MLP neurons of a small language model. Each row is named by its layer, matrix (up: input weights) and neuron, and shows model dimensions 240-495. Each number is 500 + 25 x the weight over its row's rms, rounded and kept within 0 to 999. Numbers have three digits each.
Before each neuron's rows, "fires on" lists the tokens most often at its 100 highest values on Wikipedia text that the model never trained on. A number after a token or word is its count.

fires on: "a" 44, "e" 19, " 14" 8, " 15" 7, " 11" 5, " 13" 5
L8.up1951:464519495541496482546475474460525538510526437494530486545517506486529475471498506505521521450521516484518518487447467508463513505476525472524481484505495496497497506499553446463457510511497480523512492514503494494514472520512538477535498512472517494480489423477491543521528462483501547497490487509491480526510492479510499463543520486505537493527530524545498492563499509486463481481509476482524475470536469505481479494504474483483526503536492513548486519463481498546483537485503534522501540509487504471567509509484502488519488497550548528478510439533468508555499520503456514501510494481516505501512504494489521475553470480485512492519528472526531481508490505510507499524521528491500460488469512520481531497485504500488503465463490501487527515491528535521496520498530513

fires on: " to" 28, " in" 12, ";" 11, " and" 6, " for" 4
L8.up785:511502525508516519475477500531497484491488562529534479524512494543493476483493515555486523488468467499486493502494509518505502498533488509506488483443521531508501514534571459506540510452488512530506546473539481530514514463513547505487515535522503504509499490543507487510470533476498535483517491479482470500529526533500495501506535477499492480508516485517499491515469464528476495489464549538502484514499507509515521518468494476469506476505499511553497467450507476468500514517516534458510540517545480505475513517539507523469472499491492477490507505507507522523498523533484473485478496536527487473488532524486486544481521503481498487505446500495480503486503514488481513498506490514431492509523440544514540485485525480537488489535490478475523488487450498492466499512481509

fires on: " |" 39, " the" 9, " —" 8, " 0" 4, "DST" 4
L8.up1484:508497531494483503509532491495512552503497532474507500500511468493520510497495455508538443528483477512491491535549440510533496513529530528509488531510506534508514521446459485491510499528522520451529502504459445538519527496494481432510477531481487473476501519537516506493503503494441494511495467444570500487473516492499497523460520486499509446477506496557501497496524498475509527527520511526503503526516505485475506519494515528516498517441457489505503481506494460497487497503500515505536501464493468519497498514452455500533515507503496532538514483530483520513506452493518523506519500467519489484504496499512492521501475491465461479532494482491510487526506426512488480495512484485507539469498529541494535532516550514496505531500488458546498520492525482553470464496441450

fires on: " the" 33, " on" 9, " of" 5, "ma" 4, "y" 4
L8.up2715:548503472449503496553553491449528509449511496499504525529530461553481529471474499464476471483461499497482460474468498508504494524525524500484517548500509492481468517544511540515439504527501466532465507500513519470495527476492487521491512510495472523508486488506496454478496478488528515497476503506514515478553515493490484527479464467528476477474470511512494521496494419513484577531497514528493536492475537478469524514502474498456498476499508463488465526526481486511515494523466467527549445439467542504512531500505454479490532462530496512482479491491550476535515472534496534514509487569477489474486521531504522483497518511492505471474499467474532517479528487496484523500526514529516469510500485552481525490486511481538492501520495518515479503542509511469532505495494486

fires on: "s" 48, " they" 6, " children" 5
L8.up699:491522489488489505470497490499524461485440505468478518488499514518499503482471566513484486450522522508514510515549536532536519505510516466501477483553501475485530501537521475474545526567458529495484463526535501529546528529487541458500518531507491494475497503515480431532446462484496511490522519480512517452468471506519446483553452462536508492502446507539480524503477478532529533478462464499509509500467482521515484504464479522488523525501522500481527500493509468495484484537487497471488506491501505528526504578495499445490528523512505471507511459488505522510520529503469484504471495509482455509478491512548505480465438507484508496474499505484480488520492501503506491499479513480466503487511490474491499499560482518477502477535518498495497497511504527501506510529482473

fires on: " to" 24, " for" 17, " as" 11, " and" 9, " |" 6
L8.up4064:505462500492515492539479504528528477510519529483457499447537451478500477523514508504544480529498461475445501494511487520519516479522471488511496545503506536517501511494524470469541492466535483464515497524544524522490512494474510509490508502484488494519506498534511505511486500528502535544510500509497545517541472506538506510516497490510450479510511486467534545492472429480487528493496524507486482501485516498533536487516471483557488473474512518553516469513565508520530497506519470527478510527519462503518458495454489490520520502503510553494504536531467478514530507483537520505493516474510508490470514503545524493498560512529492523470494509488497507522480486480476540535505509480448502538497511494485529504511531509509493511475497506538517520516471492510470501454473507

fires on: " |" 25, "|" 13, ":" 8, "-" 8, "D" 5, " JPN" 4
L8.up1172:482488522495505448530549525477511496504544509502530520507481477462526508490483451524497547479488480538536536522533505480519497476506486465519506513505493487464466455498503475498526507515499537473477513487503514550550525497537531473504469490502528491519497503510527497486505477519480506518484457532549511533496479468527505490524517552539523519499530471497503505471520504511450497474447523505511512541505482488551538500508506502555472457446470509481497500506494499497530516487527528459518481488532502490511508474508545470487448519489566530496536479468500468483497482492502485501488508457529461517512540525505468522545485555464518497525515503484473481491486513505475449529516472495512489511513511509470497540494545460518517569506485507470504488536477560511496512505491525

fires on: " R" 20, " and" 11, " to" 10, "," 8, " but" 5, " until" 5
L8.up746:498492479495535471487496470546492472484530488465514488493476479490500523490483469493539514439530501488508485520528477494522491502475493492498529461491506486476527489511472548492515451474493488505506537471447507480509481476493503518510484520476503517494506483517480465581450537537490488528562484485513546498501493515484471516482505489510508496493440485439511501518473491479528490495464538503487507486525467499488487510497487510498486537493495520453487492504521499468505481555439489467497545516537516450508539571520532489483469499485501505494482487479512439472497509500491532486503530507520457485546484492500541516534492515495516495479555480479505470531485525521478488525503512458473469506487521556521478528536473494522464490489475501512479526473504508507490518498541509

fires on: " |" 33, "din" 10, "i" 4, "ord" 4
L8.up2978:509538529493465518480544520475523510515432500485472495543526457437541488494510462491475466481471519491472523502490480480500490538496525498486531526510516518502515514522477469504517523499522511489502494506503509515469466494474517483494503512519542513482442494533562499525506499494495517465476514476502531509481518487563503496511485512467496539452518481521520564486471496514471530476476466499515506513509506462490540499516509471517480538523502486536489516480467524508525501500500486470526481496491531466471501514484470475494455535473500491532477481461495505522519491510483511487465476480451436512503501499474531475518507463523514504425498472527511482497534529490543519510491502514475488509497449462478493491488495502461519514512442537479530527535539533471515509462485518

fires on: " |" 46, " and" 7, " reb" 4
L8.up2212:488485504514539510475534506517500482548521500489448481485502498539490521466508539437488518520492489509485512528515471519509510477497476500513490524500444517456509503529508492473495487495500532500533456526500529488539483544494502493461528496487521465480524467475477465479502518506481529532498465491460485499529505543515538476487499493548472513464500497536542527500526501494546517537471501496497474477478539498541504451522532511517462514532525497503466437538520500519501509498459514534480500500495519546483514547512495504474479487490480506521521484457553512491519497478505498502496515471532489494486470450518484500546497536508476529471516512502543489513489485543463502515538511493502497505497496511422519494503469492492514554551499501524493493467498563475509514480489508

fires on: "," 26, " JPN" 13, " and" 13, " -" 12, "|" 7
L8.up1587:482471497479513509506533478503448499451486477468494495546512501466480485436539478492555507470488495523511511533526514486494481486521516501514526526485535506483527510534486469501489496507496526550432478556475499491531493513477498551498481534509493515498466537518492501534481482536490475438481488466543537489517522526467569475503537482559524500503464494506523491485498512519526524471488465520513489525499471479573548479489513524509493528549471515506484552501464518474540510530486487453511510509515467484486500500505465496499483516481457486465490487525548528474497477522500508478499543500492507502549479530515532519516479512482486474451502484495498526531529522534518463538475521487486471557538477521476542490502544510467503514498506514513516455475482538509456535492498509

fires on: "-" 20, " the" 17, "(" 7, "le" 5, " (" 4, "'" 4
L8.up2312:534475462480479519482502531429532492456514531491487497500537471504504502496562511503439501522514491500515493505480492513528464498486537495497521557528512513492522484492481482496507516527513498470499470483517497535525504528506496496496530553515496486549501491500543480540509550503464484497483480484507476495559476476501515514493494524499514512469517503476491488457493496514507531555521490504479491502493477511489536483473506526532452507533497507507498461503480517476511469488524514517503506511532509519511523507502490502532504522511543491471535474493479529530489531520475514480446470488510518515499505461502559519486476457478496511497498501520501485541525512447539511530475468449495470471470532454500508468500459510541499476499524504406486467504492506496508459520470516

fires on: " (" 22, "-" 13, " 18" 7, " 184" 6, " 2012" 4, " 2021" 4
L8.up2028:461518554527513511463523509439487518485549490441489543546526472486494518487492524486488514495497497481508499467496499514490492486534501474556531527475501506498559489482534486492475526501501507493490499507502467494576498488461515490473510493482519542510484476502501516495508493511521470482513456518469512517564490489514495511531498494531495500527539468540481480478531488507520460476503502492519525478469481486519492503445479521451496547524522493484511513548497478476495487542510536468481499453508501550519475510472463479519511458512472478540500505492517493465517478535511494544494489486476511491537455547463498517513482480442465519513495513529495509476461537488529539499506500501474468468506523476508510512503499493524472527500467524468523495464534462524484512528472511

fires on: "s" 27, " the" 14, " taken" 6, " w" 5
L8.up342:514489480516509490504490518477505524504461470547531504477486494487469516511466502490498473495504519514496498509576488495471480500543509509456472492514494489498439453487506504497517500535448516507512478496514486525521492483505497511523447469480490521468511477524548522466518514510502513487487491520503483510484475496506480549524465529496478505537457481485491516459500512518449515513466506466458503519551511532492486534547521475480526523493544500475532500515492493502459482565514498491521484511532493529539475497495512479500548490524511498523507473497514496530495479506513523496477506535512509510499446532546510475498492468487490446492538465577522480502530500524482418512498464526463504432502507516506491522535493556528505507494522538518495466499541555536513507487442488

fires on: " |" 31, "\n" 17, " Mark" 5, "  " 4
L8.up359:504512495512491492524517513496527516509489502486521546526494523460523498509519518532480479489520509502462530492534470504479470507480522465503497482523532501492525497486520528522526508492519498534529480532525473528454498529492480526517517496527455463505509522529490503457493546497496487510482470484474484475459507485522532510489517500529512512510488477481541496478470523483491512524464526504445548541532507518508504518482504484513498452474487513479508484486513520473488521507489500512454475516505486521511491536493560543501496505514480500493489505467540458509478514556494529508468485479514466506486500464495489487499532551501505467497527513472483484506465444530499464467448487475493484542484468492475431505458506513498483503486528490490502518486496492507539507512511497

fires on: "'" 20, "s" 13, "le" 7, "er" 5, "z" 5, " |" 5
L8.up406:509480491508489487517459524520551488490478544493483499530519492523529517471481495480514520511480492484541517500484484518550441466540488484413513518501514514521508496513529485495556490462521477490501492504475479539516476555485483507487519468499575477488503484483514459523487481541528489484493503495543489518511518517525560439534497545460528431498450471498512509485508501507503440483487503474500496493476522486514507451501460508476539534493522504525467511471489510474507511471565485487505489512503478523530506487508460439487502508487486494492476462533494550506491560506461517467488505511508521482506531510462522478498543520513451445539456525496456455518505493485489530518506485471529461515495491481518486469486504524543512519488460486478507494519470523486550524489442515

fires on: " at" 27, " the" 23, " on" 12, " November" 4, " from" 4
L8.up1425:506519508486488502486493478507454506528503488472484532560542505544478478474503522508518503515490472497511481487491518471532535479527506538505510519495505486501494516474497507548520523569485506486517495491498551491477531486480488470462446545493507529504504525529469500539550513520490486502502520486525458506491497540511495489516483507477528473510509543504494473507515488480480503480501510528528505503504502495466500499500485540535441553508506489479525503446466491476482512487524519487518456490512506495462459496533448503499534522488446466461501552487510480521522467563497528492486526575477538505504463518573500504487502501496487529447502521558534574500494501506494513484528519524533506528468467567478542475494546482493501508505522504535516504521505507477498424454477517

fires on: "t" 32, "g" 31, "st" 9, "St" 6, "te" 5
L8.up2824:477527465503488522464515455493497526470464533528480529497513560512508491425503491495494489487443547520506523502486466515483490493507481490491516494477485489443490474499578491507486522491533510502484515514491539532512506500534507472475494483476509489466505480442528473547518542488521500521545441507530513584555520479529504491522522468491511491517458499520522444490516440477521523436498489525469499497496511470487564547506451442467481494485515503486490521512514528504492511521507496510520523555521554471463497541460480469492527497497517484495534512523462531487514515533475508527555525498503507514518489449481483501504537515461503531517497497571436485512534515476522508460492472481529478492485515530513471528491521502508540494498489538505467538466510505507507534478541505

fires on: " of" 27, "g" 13, "ub" 5, "St" 5
L8.up1894:529512513522498514511503475479458522486511485488517477476482515505473527469485483542498486513501494515550514506545505470527499508482487519481482483491536448468502572503508499465490469469493457522501506471516509492562466494471485496505497449505501516504503494483522501545521515486519517484500506497507483538476512523512511456488504499527521501483462533510516519509515504499487558481549511492506486484485536470485512533499466490469546513512535472502468499552503493502523492521509474518532497521562458536549491465516485469486483499540490463509519505516493497525541489450497465538469518485510483511497451537531499459518515512479506517489443495514496492545483489553538497453508503498526554500524503472487506482517484524490513525490466537522528513477515495530503537507484551

fires on: " the" 25, "s" 17, " their" 6, " US" 5, " |" 4
L8.up2658:475480512512501475505518470518470510476484476524507545544547491478513509479540497501538531477520504500484496524509484513507470485476497544487531497497513463445476491439485481480538460533474528483503519495461496483519519512498534463532496505497493477525509486474481552472497513460524478495527461504519539478494501517506496506517477522491510495460522526520511551476553514493488545507481537481516485506494498510530515505508530480470525497523487530449505475511508494522500492500500487536555507491525489487514509555491490500530532521517496506482545465481525493497516469512520474524471454513518514542497500528541477505533480503554492482516502484491479517495498534541513452462551527493509545499510465527505495504489462509487556543512439501549507515498515504479454504452525488

fires on: " 13" 19, " 12" 10, " one" 10, " R" 5, " e" 5, " 15" 5
L8.up380:493536484527527462537495490490513490515515481497464471479537451526506513529522513476441544509496494514475498479501502531526500522512482473498488492526511503515516489510500481491472441512522523528508478467483466503456494514498507526501461480516506482517490479494464499507489504525478539489537489497506517474489493509490501439493482468462491466520520508509504510528463502513482527475499474505502474499495488510471534479481523506516475507411500474470470492486476479495468477482544577465519480479487521495534503501494490474549467486502485550522500456476493517511516489522525473486552523447526453463497506495530504470488511494551455487524550485498489452464478489522482470521503483508494482502511519488501510437564449508470540501497512491517585473443516537527493540490528470

fires on: "," 75, "|" 8, " as" 6
L8.up663:485497502479534486490504539557457496512515504522556445475510491543485467517495475502501481476520526508475490487475516496533511527498493475494466513503491475484499572493490493506451541469511522557444483495493508513530486513486476473497525503516495468501463516522541526499516532498521530489491510460542526501503511498533485514451500464518491501502511511484504529485520500529496502533476494537493473488484497512522550444470500527493483495509521476530451483520492499466558485501506523517495529519519522516526510518494495513469474506493487494478493498566486507489505497506440507491448465492519501498511490494513531468527459534530480475489517488432497486505455478534485493514502496485476505489508517483542534515493504462519514458472520478512494465488455489494473501502518498